{
  "positions": "rope",
  "attn_scale": 0.125,
  "tie_word_embeddings": false,
  "init_std_o": 0.0,
  "optimizer": "muon_variant",
  "learning_rate": 0.00133,
  "max_grad_norm": 1.0,
  "doc_mask": true
}
MLP neurons of a small language model. Each row is named by its layer, matrix (gate and up: input weights) and neuron, and shows model dimensions 64-159. Each number is 50 + 15 x the weight over its row's rms, rounded and kept within 0 to 99. A neuron's up and down rows have the sign that makes its largest values positive.
Before each neuron's rows, "fires after" lists the tokens most often just before its 100 highest values on Wikipedia text that the model never trained on. A number after a token or word is its count.

fires after: " G" 19, " W" 11, " w" 10, " M" 9, " s" 7, " S" 7
L4.gate874:73 68 81 88 75 42 46 38 28 53 61 63 56 26 45 46 51 55 38 44 32 71 47 50 60 52 61 36 76 73 48 37 50 28 36 54 49 24 39 47 59 47 47 56 62 61 40 74 55 70 54 36 52 30 62 50 18 74 73 55 81 70 75 74 50 33 68 53 29 35 40 49 20 40 54 41 56 54 59 59 72 45 42 35 63 32 59 42 65 37 39 40 71 68 77 48
L4.up874:50 73 85 51 55 38 60 50 24 39 84 68 50 53 37 27 48 50 37 49 46 46 68 37 47 43 61 49 71 73 68 32 65 80 29 61 31 40 53 50 60 39 63 65 62 53 47 46 54 70 57 32 75 48 70 65 52 46 46 45 55 64 50 30 16 46 59 24 24 43 35 40 41 39 55 57 79 67 35 70 63 49 35 41 13 52 76 09 51 41 44 40 31 43 71 26

fires after: "et" 12, "c" 12, "th" 9, " det" 8, "h" 7, "ot" 6
L6.gate785:56 28 58 68 42 51 40 81 36 41 47 65 30 51 52 72 21 32 72 53 47 62 23 57 37 63 36 42 60 59 54 73 45 44 63 40 51 38 64 41 35 51 56 52 30 55 17 80 54 52 77 67 63 45 29 42 24 57 47 53 71 53 47 55 45 58 29 56 61 61 50 56 24 48 31 44 69 42 34 49 21 39 48 48 67 26 53 37 45 25 69 56 66 48 60 74
L6.up785:53 83 62 44 72 60 85 57 26 51 38 54 52 34 74 49 56 51 09 44 67 62 72 44 50 26 74 38 49 32 56 78 60 63 67 40 65 34 31 52 46 39 42 31 62 63 38 42 39 43 35 51 71 41 38 53 62 33 32 62 69 64 50 53 63 42 71 61 63 61 65 41 52 41 57 47 45 47 82 59 38 63 68 51 66 51 57 50 71 34 47 32 59 40 41 66

fires after: " " 28, " (" 18, " s" 12, " sp" 6, "C" 5, " b" 4
L4.gate291:51 55 36 55 43 60 46 33 45 40 65 51 32 36 69 33 60 13 42 43 63 40 61 44 50 65 53 35 50 27 73 58 36 67 30 38 45 46 43 79 48 48 33 15 68 60 54 28 51 54 61 49 15 29 50 42 34 29 65 63 55 30 44 55 52 51 31 46 31 44 55 48 48 31 45 48 51 77 76 37 40 51 30 26 69 45 57 44 59 74 32 72 48 71 27 48
L4.up291:27 61 39 90 35 37 73 44 50 31 62 72 35 82 59 44 43 24 23 41 65 59 36 47 45 48 32 42 55 59 62 47 03 38 29 34 62 60 68 87 47 62 65 54 55 52 36 45 32 61 56 40 26 42 48 48 48 70 56 39 48 35 65 68 32 25 42 27 40 46 50 53 57 65 78 55 44 48 43 58 63 58 60 62 36 04 41 68 40 59 56 60 46 59 55 29

fires after: "P" 23, " J" 18, " " 10, " M" 8, "ur" 6, " W" 5
L5.gate797:53 55 59 64 41 36 65 43 47 46 51 60 54 33 44 52 34 31 43 55 69 50 41 46 39 46 40 37 56 63 72 56 50 23 31 36 60 49 31 33 43 58 38 57 62 83 30 68 27 66 86 30 46 39 38 42 53 66 69 28 32 43 40 96 61 39 62 62 81 48 83 28 53 69 74 40 51 45 35 79 36 35 47 48 58 44 48 74 47 67 46 53 56 75 26 80
L5.up797:74 60 34 23 28 61 65 57 54 55 77 45 63 54 66 57 57 56 35 56 57 19 46 61 49 29 50 19 48 44 76 39 50 41 22 76 35 35 59 64 84 41 41 37 52 61 37 34 47 50 65 35 41 78 52 36 49 77 31 49 51 71 64 71 50 34 66 54 46 65 28 63 59 51 70 59 54 52 51 52 75 76 59 30 58 34 75 59 60 43 46 40 38 62 70 67

fires after: " R" 28, " D" 16, " d" 11, " par" 10, "D" 5
L2.gate560:56 61 23 53 65 39 43 61 20 56 56 15 64 21 54 46 60 68 63 65 41 28 67 53 65 22 49 58 59 35 87 13 88 70 76 50 21 74 65 57 42 74 42 49 65 48 39 74 49 48 60 64 34 25 50 51 59 51 70 43 70 35 53 60 48 61 49 76 20 36 66 61 38 39 65 56 52 46 40 78 35 36 67 49 45 37 60 46 51 69 49 47 50 51 49 50
L2.up560:51 43 39 76 71 16 64 60 45 44 99 62 57 06 50 59 66 52 62 42 40 41 70 27 63 59 48 36 52 53 51 58 51 78 59 31 38 82 49 35 42 73 69 43 48 53 55 66 55 60 59 57 90 29 59 76 52 42 58 48 46 51 69 64 57 25 46 61 21 66 47 62 36 34 56 48 43 60 41 88 40 63 69 53 45 60 59 71 73 64 35 42 60 55 42 38

fires after: " G" 27, "ad" 14, "yn" 7, " An" 5, "n" 4
L5.gate895:32 71 64 50 76 47 57 79 62 67 32 42 61 26 52 64 49 36 54 44 28 50 11 51 45 50 11 44 77 55 37 60 49 37 39 65 46 61 54 23 56 45 68 41 49 48 39 43 53 39 66 65 51 48 45 42 12 42 45 46 31 34 52 56 40 29 64 55 41 38 27 26 43 44 63 53 60 64 49 50 65 36 39 42 50 62 43 43 64 50 62 64 54 55 56 56
L5.up895:52 47 35 67 79 29 79 68 61 71 23 15 44 35 65 41 54 48 54 52 52 45 34 68 60 47 47 42 61 38 55 40 58 52 53 74 32 37 64 36 70 48 60 35 72 13 54 67 31 42 41 55 27 38 32 42 46 39 68 55 21 54 37 57 60 32 37 42 33 24 52 70 54 40 59 54 51 55 50 30 58 61 46 40 54 81 27 49 51 28 77 67 49 52 53 42

fires after: " D" 17, " J" 15, " d" 9, " Con" 7, " b" 6, " j" 6
L4.gate775:61 49 33 55 61 74 36 71 67 63 39 22 82 33 37 55 71 46 63 68 37 39 53 52 55 76 52 37 28 46 44 54 54 37 51 56 47 83 44 39 48 50 38 36 56 38 44 50 53 54 66 62 45 68 46 61 74 58 74 72 64 22 40 75 66 68 47 47 33 57 72 47 60 38 35 41 70 57 50 68 70 65 34 35 31 62 50 80 53 39 50 38 67 60 48 68
L4.up775:35 42 23 62 54 42 46 49 56 43 99 39 61 45 61 26 31 48 41 46 57 47 59 60 63 48 26 43 40 21 29 66 68 41 27 65 62 65 52 46 54 52 33 69 52 43 22 33 51 55 58 50 49 64 31 57 53 29 68 21 50 43 36 35 45 50 59 57 29 61 59 49 57 30 57 41 80 56 80 44 30 46 50 61 47 78 35 55 60 49 75 11 54 13 42 52

fires after: " A" 24, " R" 7, " M" 5, " O" 5, " D" 5, " W" 4
L5.gate125:48 65 22 51 54 56 34 42 48 60 50 37 34 30 53 63 65 44 53 70 48 33 53 60 53 73 42 37 37 72 52 74 46 47 48 54 45 45 35 43 63 42 64 78 54 79 52 49 35 40 33 35 56 61 70 48 49 47 45 51 39 56 61 60 33 63 65 46 28 62 31 45 20 65 41 51 43 59 71 31 62 59 54 62 62 36 62 48 31 40 56 40 61 71 73 74
L5.up125:65 40 74 54 63 50 72 59 48 56 46 55 57 69 21 36 37 47 45 40 73 60 44 28 32 24 67 58 59 22 63 15 81 48 40 47 62 33 70 55 46 53 40 12 40 40 54 50 85 46 43 40 41 39 43 54 59 64 33 44 38 67 33 48 45 39 49 34 42 51 50 35 60 20 73 66 49 60 20 48 52 40 27 46 48 75 59 39 52 51 60 55 54 60 41 47

fires after: " d" 22, " p" 11, " D" 10, " F" 10, " pr" 7, " C" 5
L2.gate682:68 42 58 48 33 69 47 48 68 32 31 40 64 41 37 63 26 76 67 60 43 33 27 54 60 24 69 51 87 72 70 21 75 46 46 42 24 50 47 48 84 60 31 52 41 66 33 42 59 44 57 35 42 49 52 44 42 50 47 54 38 45 35 50 54 27 47 64 19 61 50 26 23 29 50 61 46 30 56 63 50 49 56 19 33 64 51 65 73 43 38 47 53 47 44 43
L2.up682:59 45 57 27 56 46 44 37 71 51 81 54 70 43 29 37 28 59 49 74 44 16 20 48 66 33 65 63 67 69 42 35 62 53 64 65 30 47 58 45 80 49 56 45 68 66 37 30 77 47 56 15 48 56 47 30 41 56 50 40 32 59 28 44 46 42 38 71 38 63 52 27 40 43 61 60 56 39 32 60 43 53 68 31 45 49 53 91 56 42 64 51 77 40 41 34

fires after: "s" 17, "we" 16, "ix" 10, "ople" 8, "x" 6
L6.gate793:63 56 63 53 34 60 70 58 58 46 36 78 49 66 38 32 41 54 38 47 47 63 40 30 40 73 69 77 48 48 76 65 46 62 63 58 51 45 72 86 35 52 44 42 46 41 69 30 32 27 38 24 37 33 38 63 40 55 60 38 62 64 32 61 51 60 62 29 20 48 58 13 42 52 71 55 35 27 67 53 71 55 49 77 20 47 52 61 70 42 52 70 72 36 49 51
L6.up793:48 22 53 55 39 39 35 64 39 37 45 51 48 49 32 12 61 55 61 39 40 84 64 46 33 37 49 58 44 68 36 39 41 29 44 49 44 65 83 56 30 85 70 30 54 55 32 64 71 34 66 51 46 47 30 47 42 35 52 46 71 28 55 70 63 39 32 57 48 50 51 56 63 59 48 73 51 45 58 38 63 38 59 61 58 36 42 40 51 62 35 57 24 85 16 38

fires after: "-" 40, " (" 10, "." 7, "im" 4, "–" 4, "'" 4
L5.gate187:23 53 56 63 35 41 67 43 61 17 56 35 37 63 59 41 34 47 51 41 49 59 43 53 61 41 53 53 63 63 52 37 23 54 51 54 31 22 50 54 66 69 58 54 77 72 50 44 80 26 79 63 48 45 27 36 51 46 55 42 35 61 40 61 42 65 39 51 47 41 59 72 70 49 41 46 54 32 45 56 18 44 72 30 51 41 69 45 53 45 46 36 66 33 38 59
L5.up187:62 41 53 48 60 66 59 73 53 37 33 40 53 60 44 53 13 52 52 71 52 76 54 39 42 39 25 66 60 39 70 40 42 55 47 24 21 60 61 60 64 68 64 44 79 54 39 48 58 31 57 55 42 64 38 16 74 40 64 39 57 61 59 38 43 65 45 61 66 68 49 48 74 69 59 43 56 55 62 57 50 75 84 46 47 50 39 51 46 44 55 50 56 65 51 70

fires after: " " 32, "." 26, "," 25, " (" 5
L2.gate628:56 41 53 60 43 44 64 48 33 64 53 30 16 54 60 46 53 54 74 51 46 32 70 36 73 24 36 46 45 23 72 27 25 56 43 25 62 47 51 66 82 68 72 35 54 07 49 69 90 47 65 70 37 44 53 16 24 37 46 45 60 58 22 54 13 50 61 20 40 70 28 37 10 49 32 35 44 28 47 71 51 36 66 49 30 49 80 55 31 37 50 65 56 54 47 63
L2.up628:49 71 53 33 68 72 30 33 51 34 38 54 61 48 52 43 53 38 38 39 60 44 35 61 32 72 72 36 63 34 48 63 40 44 62 46 54 58 51 60 40 57 65 76 80 46 51 17 45 83 40 44 40 53 46 61 76 65 56 56 45 56 59 59 25 37 61 45 54 58 31 35 51 55 32 43 43 62 64 56 65 77 51 39 43 36 51 55 61 54 39 58 58 80 70 64

fires after: "al" 22, "b" 14, " al" 9, "ar" 8, " Br" 7, "r" 7
L6.gate726:66 51 48 32 64 26 35 52 50 73 53 37 27 46 50 47 57 45 46 62 67 64 36 44 50 80 55 33 64 38 37 78 49 58 50 67 67 29 39 53 50 19 77 37 59 64 18 49 44 25 65 59 45 21 31 52 77 30 32 49 56 50 15 63 68 32 36 47 66 48 26 38 48 43 38 53 43 41 54 65 51 22 23 44 39 63 63 37 36 45 61 41 49 37 48 82
L6.up726:65 64 32 68 14 95 60 64 58 72 37 49 68 45 38 47 47 68 55 58 47 52 64 38 57 43 23 62 31 14 70 77 78 32 54 47 69 48 73 50 66 32 41 64 51 50 66 34 54 33 53 53 38 34 64 21 64 32 50 60 62 76 50 68 54 32 31 48 60 53 50 62 35 57 61 63 29 73 71 81 53 44 72 52 31 47 39 22 41 41 50 65 61 53 49 72

fires after: " An" 43, " John" 5, " Ar" 5, "ad" 5, " Pal" 4, "ar" 4
L6.gate820:70 47 69 54 68 35 58 51 43 69 41 50 34 30 52 68 46 35 52 68 59 47 58 34 55 45 45 74 29 61 33 32 26 41 40 67 58 38 62 56 70 40 22 30 87 46 36 56 35 25 38 49 47 88 48 24 50 56 42 47 35 41 39 55 53 50 57 36 54 63 62 50 37 41 53 45 59 50 36 86 79 61 69 53 38 27 59 39 55 51 80 13 57 83 48 71
L6.up820:48 72 46 43 46 38 54 31 26 51 31 52 59 45 46 47 46 42 60 60 51 80 49 63 33 67 12 46 66 49 87 39 65 49 60 37 51 37 71 60 75 54 71 28 53 29 23 38 45 80 52 73 26 51 35 72 36 34 85 58 70 52 23 43 58 52 52 49 75 48 27 37 56 62 35 61 64 78 60 41 49 56 53 37 39 63 32 55 62 32 48 56 50 50 57 21

fires after: "b" 16, "ab" 11, " Lab" 8, "c" 7, "r" 6, "est" 5
L2.gate782:48 72 40 40 52 55 49 40 34 74 38 56 40 44 45 35 57 58 54 46 26 51 54 54 43 44 48 46 37 36 61 59 49 56 40 43 49 54 55 69 48 75 45 56 43 40 33 71 42 42 48 89 20 19 38 45 35 48 44 50 58 42 20 44 45 68 69 73 48 41 32 42 52 41 25 49 39 50 58 36 48 00 60 18 62 36 67 53 69 67 51 42 55 41 61 49
L2.up782:60 41 59 50 13 40 38 69 56 33 31 35 31 51 47 36 52 59 69 59 39 51 41 63 52 57 57 35 40 40 65 66 62 48 34 39 43 38 66 42 46 44 56 32 52 35 35 54 46 41 24 65 21 40 38 24 39 44 57 41 60 40 15 78 39 56 32 57 34 45 30 40 48 74 64 57 31 26 64 55 43 20 60 37 70 50 78 43 52 55 57 34 36 42 36 45